python train.py --n_head=10 --head_dim=64 --activation="swiglu" --norm_place="pre" --rope_base=10000.0 --rope_fraction=1.0 --qk_norm=true --tie_embeddings=false --extras=["capped logits"] --init_std_down=0.0 --lr=0.00193 --lr_head=0.019 --final_lr_fraction=0.0 --doc_mask=true
MLP neurons of a small language model. Each row is named by its layer, matrix (down: output weights) and neuron, and shows model dimensions 208-399. Each number is 128 + 32 x the weight over its row's rms, rounded and kept within 0 to 255. Numbers have three digits each. A neuron's up and down rows have the sign that makes its largest values positive.
After each neuron's rows, "raises" lists the tokens whose logits its output raises most directly, leaving later layers aside.

L6.down763:133100096141111057112140090115141152121122190148099157137091104136112201143125098147100152128118150136110156139128121136102115156108114169121202183119149161121158064124094166134135151152114181164153144080127043098152126150075155132106145118118128179097135153097122101163093100162063095088107080126139083112095113075124073153130150122102142123127126150119089124071140045169079106111145104114095102124088168139122086142150116115133072114150128167097121167123148196173152141127116162107062089108117122134142126150118149131118129107083156126099084144176062142063120114128123183130
raises: "a", "he", "here", "hed", "ific"

L6.down1334:113107156165129111143139083127085119155155139119122170160097143096130146141168147162110118132130172117130149134199188137154125187163163131131173102137171076092081107125134080046098155155120096114107141090104105159125106080139088156077185099148161085136118127166108174113081141188141162147104161142149120089134166081115117130191125098170156144056143036100113169114186150104169100175145151100117117129108176161145120116174177103140152161129148155135161086126171135133171162080160189115095102082185186140152108083185128145109161182138122126119138096150132166132153128059127146141
raises: "ale", "ique", "air", "ales", "um"

L5.down92:154133086183074109169122083163095111098104122142157157112135136136181121137120112118137206132089170156116140066101102095169118128139122129127129158089154089157128164049069119118137206092057150111156141095134190123120121102116155148074102112152058213125148108176096094083126066121113159154127092168153127152128145043178127129073081100074105089198143186054128139139063137163071142135134155169154099131113116143139108094159150098114096137054108114133187106161078111166185107149160065137094111142080148113128092179134107066131138107102096083100106110101120142109122178154149121160
raises: "ter", "ters", "ts", "ted", "ti"

L6.down536:137109124084129089158153128050114192126141095131129104135115088158120200165107103080189080134138169116127060132125084171085103187116088085112197120123132154161141154104136116134124143124175086124082149152139078136148223040159185116124087154080101149135120104114101114109108139158135123186193169172118176127146162113152188168143126120148167064110157148156137132153114075093115162088162160122131110153102155233130070134116070114109154104158131148098089113089111109130119112104110158181157137109158114164145110140112121108122092096150181165080110139093128118136174091098137123131
raises: " films", " movies", " documentary", "art", " film"

L6.down503:205167093092077139104114097112069149118148135087141112133075144148175119064147108126123144165139115147111082154183120112120154157164155114120142134105139163093129108157121078093174161138071123092111115091076137136084101112095098085063062112130125151142091134111127161121155131131154148115161118131108138182136064080151144146156130171090150101161118142109162147058132113185135099171126126138171167130173144101110129126178067125156134068118128158153138132108086190094104150100165100139171135099112110099160131171161136142143094135149165102137192165125171166072110111138171136173
raises: "st", "x", "rd", "board", "do"

L5.down569:134153108142090094108146104118192160110102154136186080125127139173129165078142123143118129058200110140080103118052150123109115060193086144146127119179117139111143167172175106079129067157072062135104109092117118119104090095126123175073177170131173183147153087068088119115134167120161134141146088068117153168081112156167128144173099134159141135092147096166169063142130136163146154140117126116169146129112121138089191101051105041103109067136121086100131166131092103118156073175073098181109142091181149047127128113107177120120112156156150132129153132127133102096141097087126171151
raises: "s", "er", "loan", "sa", "ans"

L6.down505:177142174129129183072169133108167080140141148111094161110127111088076099149113145093105133108143118039055110192132117142099169125122128167137116112088152161167168099170153120104120140181110096135076173118194058105111093064158129118137156125110138149129130174141097134141185121144165116163143114130145128134138095141096191112123103107145161158101150074154102123201152144112146175052124127125145145147159136115111124116140101128129113166131115091115155120127119180180131179160129113113107174104188148163110134142101152183101143133072118088184147098146121101110115109103116116149
raises: " located", " locations", " Toronto", " Dublin", " Stockholm"

L6.down451:155142095063144148151100116130105108181087082108136197135145156073122097126108126161197146137124158127091153188150116099105118136072115102180128112055077128085105106180067111143122134131126106099096110213140116131172104133136115122081107090074100111125126086130135092101131115144131170094098150148165121138122163134150072100168091111083034116143113095149150084111118097109118069153121131124168160106159170128129105153127116154183145150102115146035117082156136134097095105176157195145151111099141164175114151119115116159116132127114124138117057129125116130134175133143138137126
raises: "ational", "urs", "ac", "aul", "ure"

L5.down728:125128090192088122121136125152074186180112203174146137135206135134124130150112140116122110177118127123144139143068219106102148128156109118153120080152118150092111128121065121114162024133094092107132091119147104119131141177130109103151164180125142182145109115100169136129125121179122136085094120180045166138154141114141160126131146125112058015120131140073121109134111118140081132149138184149115137077048137117120078181126096087088151093111140099139170206152073104092050133138133150156140159141121121126141184078133128152135168144140128140169079153186114158096121054106141098069
raises: " others", "bi", " other", "fa", "v"

L6.down204:116134138163173151126147145119095109081136128071166111156152182134121079101076113101098173159102148150147095155101122180088115142175077163130095168168116072128101097171116104090144095092131059101107155123120126135095196135136093073035157151132154155239132146137101131157120126117132171170170114129181168152142128147118099178110125158039076099120120161120192095117117219133076157085161152101195170104068152091124109129087171163147207157117107132046137145125082108160134166098123083143104095183129140093195113209093109139146090188116104139134114100102144106145159151073112153118
raises: "eter", "et", "ét", "let", "ets"

L5.down1628:175131087144114097129153133105123146134134144139147105149122166126098189192156127064070089106118130165090112047088150119147124108074160128130117088132100155176126103139112128102170155123100157137151185174041124160080174085157217110105145114174093084100109149151158118101056140145154205034156170069133103109091185117089089253134180185081134097080131124208200094102097071171141144141127144067153131119123108140175154124113147158083138077162149169117155109172145123118083101105134134129116153082102136120164150079142148144151137172130095180164094143138144129161165082123127090163
raises: "iary", "histor", "like", "book", "pr"

L6.down1227:106129102132101079119096162103094119089137205123130119125193096094191115092105186159095088112120146104153176161059133183122087130160097102110158128102077189091148124107105111164132148101102158099105119168137105119084067134133133127155192092173113132171161099104110088119141154117092158095205181099095151112155136104130100173141132160134050125123151146123117129092143131111157128118124165149131149149080078199081093184168165092130115143150121120143164069128115122107149137159188165124151102074133149169173160097083084120170106168088154136113193108191141110116148128163135095136
raises: "ely", "ly", "ily", "fer", "iver"

L6.down189:056172126106121130168071161120095160123084125110134097105144159183105128141078096094090132080139205100116134157142155171170122084114125145172114077140123112125104071137158201157105111165110178090081102162122130119214165062137195129122122104177137074149114245122120093125161146163172151058106077094046152140131170106124078070124162145061101131171154153144125095130147122087119131152080160065184128135157159216141233085132140088099122152135115118097149175174132135099114123085133092126110156067153152130137107135153104122138134129114157200122108078157134149091165166110180170118
raises: " college", " school", " secondary", " graduated", " high"

L6.down931:106092151068094126122133156145123071131157138168136124182140149133137120104111103155113117101109099108192161094196146107148156155067155149125144157091164130194119163028146163103147067177119136165129101088106158164148165118129146118140096094096102163134152121115132115098176150146117135116088141158112130143121118126123089124145135049108113099070122104160116141168167128135079076110174094138126159148150115086196146151100176129113213091105096127109126108113116098103099174146102081143143123138077168106141156101091136137183106094158096120141095193142185073095158160090202076121
raises: " 83", " 85", " 74", " 82", " 81"

L5.down1690:068106063139161192127120113176098196075125128149059143184155164085094094105089130120129168120143120125131102121162084141105107155095072140093150092041116066112117111148132125116146162173116104147123130140099087107160180103149123166120072077116179104096127135108131133103071148132146124133163172114150105083132121129125165095083119118128114191143093130163122139148125223199147079140124081138130143080111156094137173130118177084156180101161126205177146139099144176135128090117110115159148082160166160116148154127137081065095130154068134087212118096150173116145104056203097102146
raises: " record", " number", " first", " highest", " records"

L6.down167:066185166105091124158141106107142111102175098070179078093125122116104105106145156093123170128125122224176106131128118131156153073162150123122144159164090066035134078152101139110164158093163132113125123191129095099149110118065133124130118133143178084162154144137130190106065085126132105147133140097142138107121078154164137118110127117090142131155134164151146096152139163117117188122133152114112121097086105095102125133151088088135095092100112110118153142092000128191125161129102070107143069160091142144126163137123138141120110135131145092115139089124156088126145058107128115103
raises: " write", " gain", " use", " create", " develop"

L6.down1080:120123178171113147158173137155083089115155137173157145118172151137061090107092144159096152115037086121147140106136157125145077117150106147079092130129135176100125087124167116158151089145105090121131103163111124169127138131141140133114085166138101202121221124084197174134181115097145153092095153115046089113130138175124168174145090171062068136164170157153046129155127102114160142179131129122090155107190113113111145119132069133136130130138109094083106121151120186078176169125131142151107135119098160157157155176114101163096118170147098109139174140147127106106123114139181094158
raises: "vers", "pp", "vest", "itors", "zo"

L6.down887:084221102077153109156111114152054090131126067198139114134131158144151117146141125151046139138095078146106149175149180110158122109106126139140095124182113126146095099123151100128058128092116153080128133142113156131091166099153073146141132131132134078113120098121053127124049104152148194108136129148071141125112138127141068098128167094117045125106097134125118144163087130139111171195134114075110183127132197175085122125127148168133108146081116120103164114174168115154096068135167144159127092097146109131116119096121190118159119164148137110117159150097137167161123136087159121142
raises: "je", "urs", "ur", "mor", " du"

L6.down1173:070161160173156136129147123120112133161128054151108103153131098095152118126143108118175124153123127117148129101168085120127145164153103093145077198093086127147148154187105151168114126105136123109064139106143089124138124126035084125105145158183185065097143094178160154109113097136069081161075144113107128167132093194129117149118141148142132119159056110110104137119081104096125171187098157160036148156139058093188113155097088167094156159114096132092093164114165110093133194116133102120143114149124135171169193098179107150104108179059151112136085116124125141152152135166156163093
raises: "ep", "v", "k", "pec", "va"

L5.down100:151121110128053149125102150068122134151116077142126117135105088143100112156106104163074110122117173094108116156104112102178111096089179093177165187117105164140122112135107127056105107127107121127087177082172106114160141141088172145126132067199077169146168117116151118087095095162094103131152139082149124147146015171143141118125134100084193150133124118107144060127108135146158134084078118110144134122168163104113047091137127114132119103052119186107106120132085104089153140131138104114159158079118092107122112101163114111130090114157104103125158100145125093146141196095116120134
raises: "://", "vers", "oms", "ts", "han"

L6.down994:085178102121118135141119139097088115114089158119102111082158106149169147165075146066120187163121084165085172127120161211148146199103163160135142156170158123155161068121077214142125147114100056120124110179167168073135174092146150093126136103116097107130126123106073090130129122110093119126143152132150097063148123148099094100063141131110169152112095112145112137126141108155169141195125081048138170156153132117115144142099151144124152103100133115169146104132102129135128145123131141159096106139102154132117135118122069177170114080139124104185114159137185144150057202127150111128
raises: " background", " right", " view", " Paint", " left"

L6.down1144:134119141080102212158111149132140160135121101168158140201141148149100161104142192123088133152178136082122093192205148157195150153161125117099139166166106106140143138133093150179123177131081140129131156142131119144139150112096111135135164110148133063153117167126143125138147102081165126122132163082100128164116147151182130110156110110191091118055167145123119146153141116131122098157105164137091155140147097146115072115189114115117150115069160107080115031118080080106101058125072181159152170087147116058084169141160082182180132145115203133078143173096174126091133103088193100089
raises: " sight", " mount", " rear", " gear", " mechanism"

L5.down1336:139036082122131070107099112074179130143178078113104134152088131150137152174132168090112113119129131142153172126116129126096146102125144126153194151123186113141169209143105143139132118098158149161128182093087140079080149138122134098167149140118127174126167142098126144143142104185105149196132153064128137150147108093074118089137092156110089146133162193122063123154159090134130139135128107138160135134125115143099123100182132090129108159128139075100074076109121148110138080123113099131098154095129098085118102115154090176124129115047138147169141127127136102177141095141122139099
raises: "hip", "ulf", "ade", "ipp", "ini"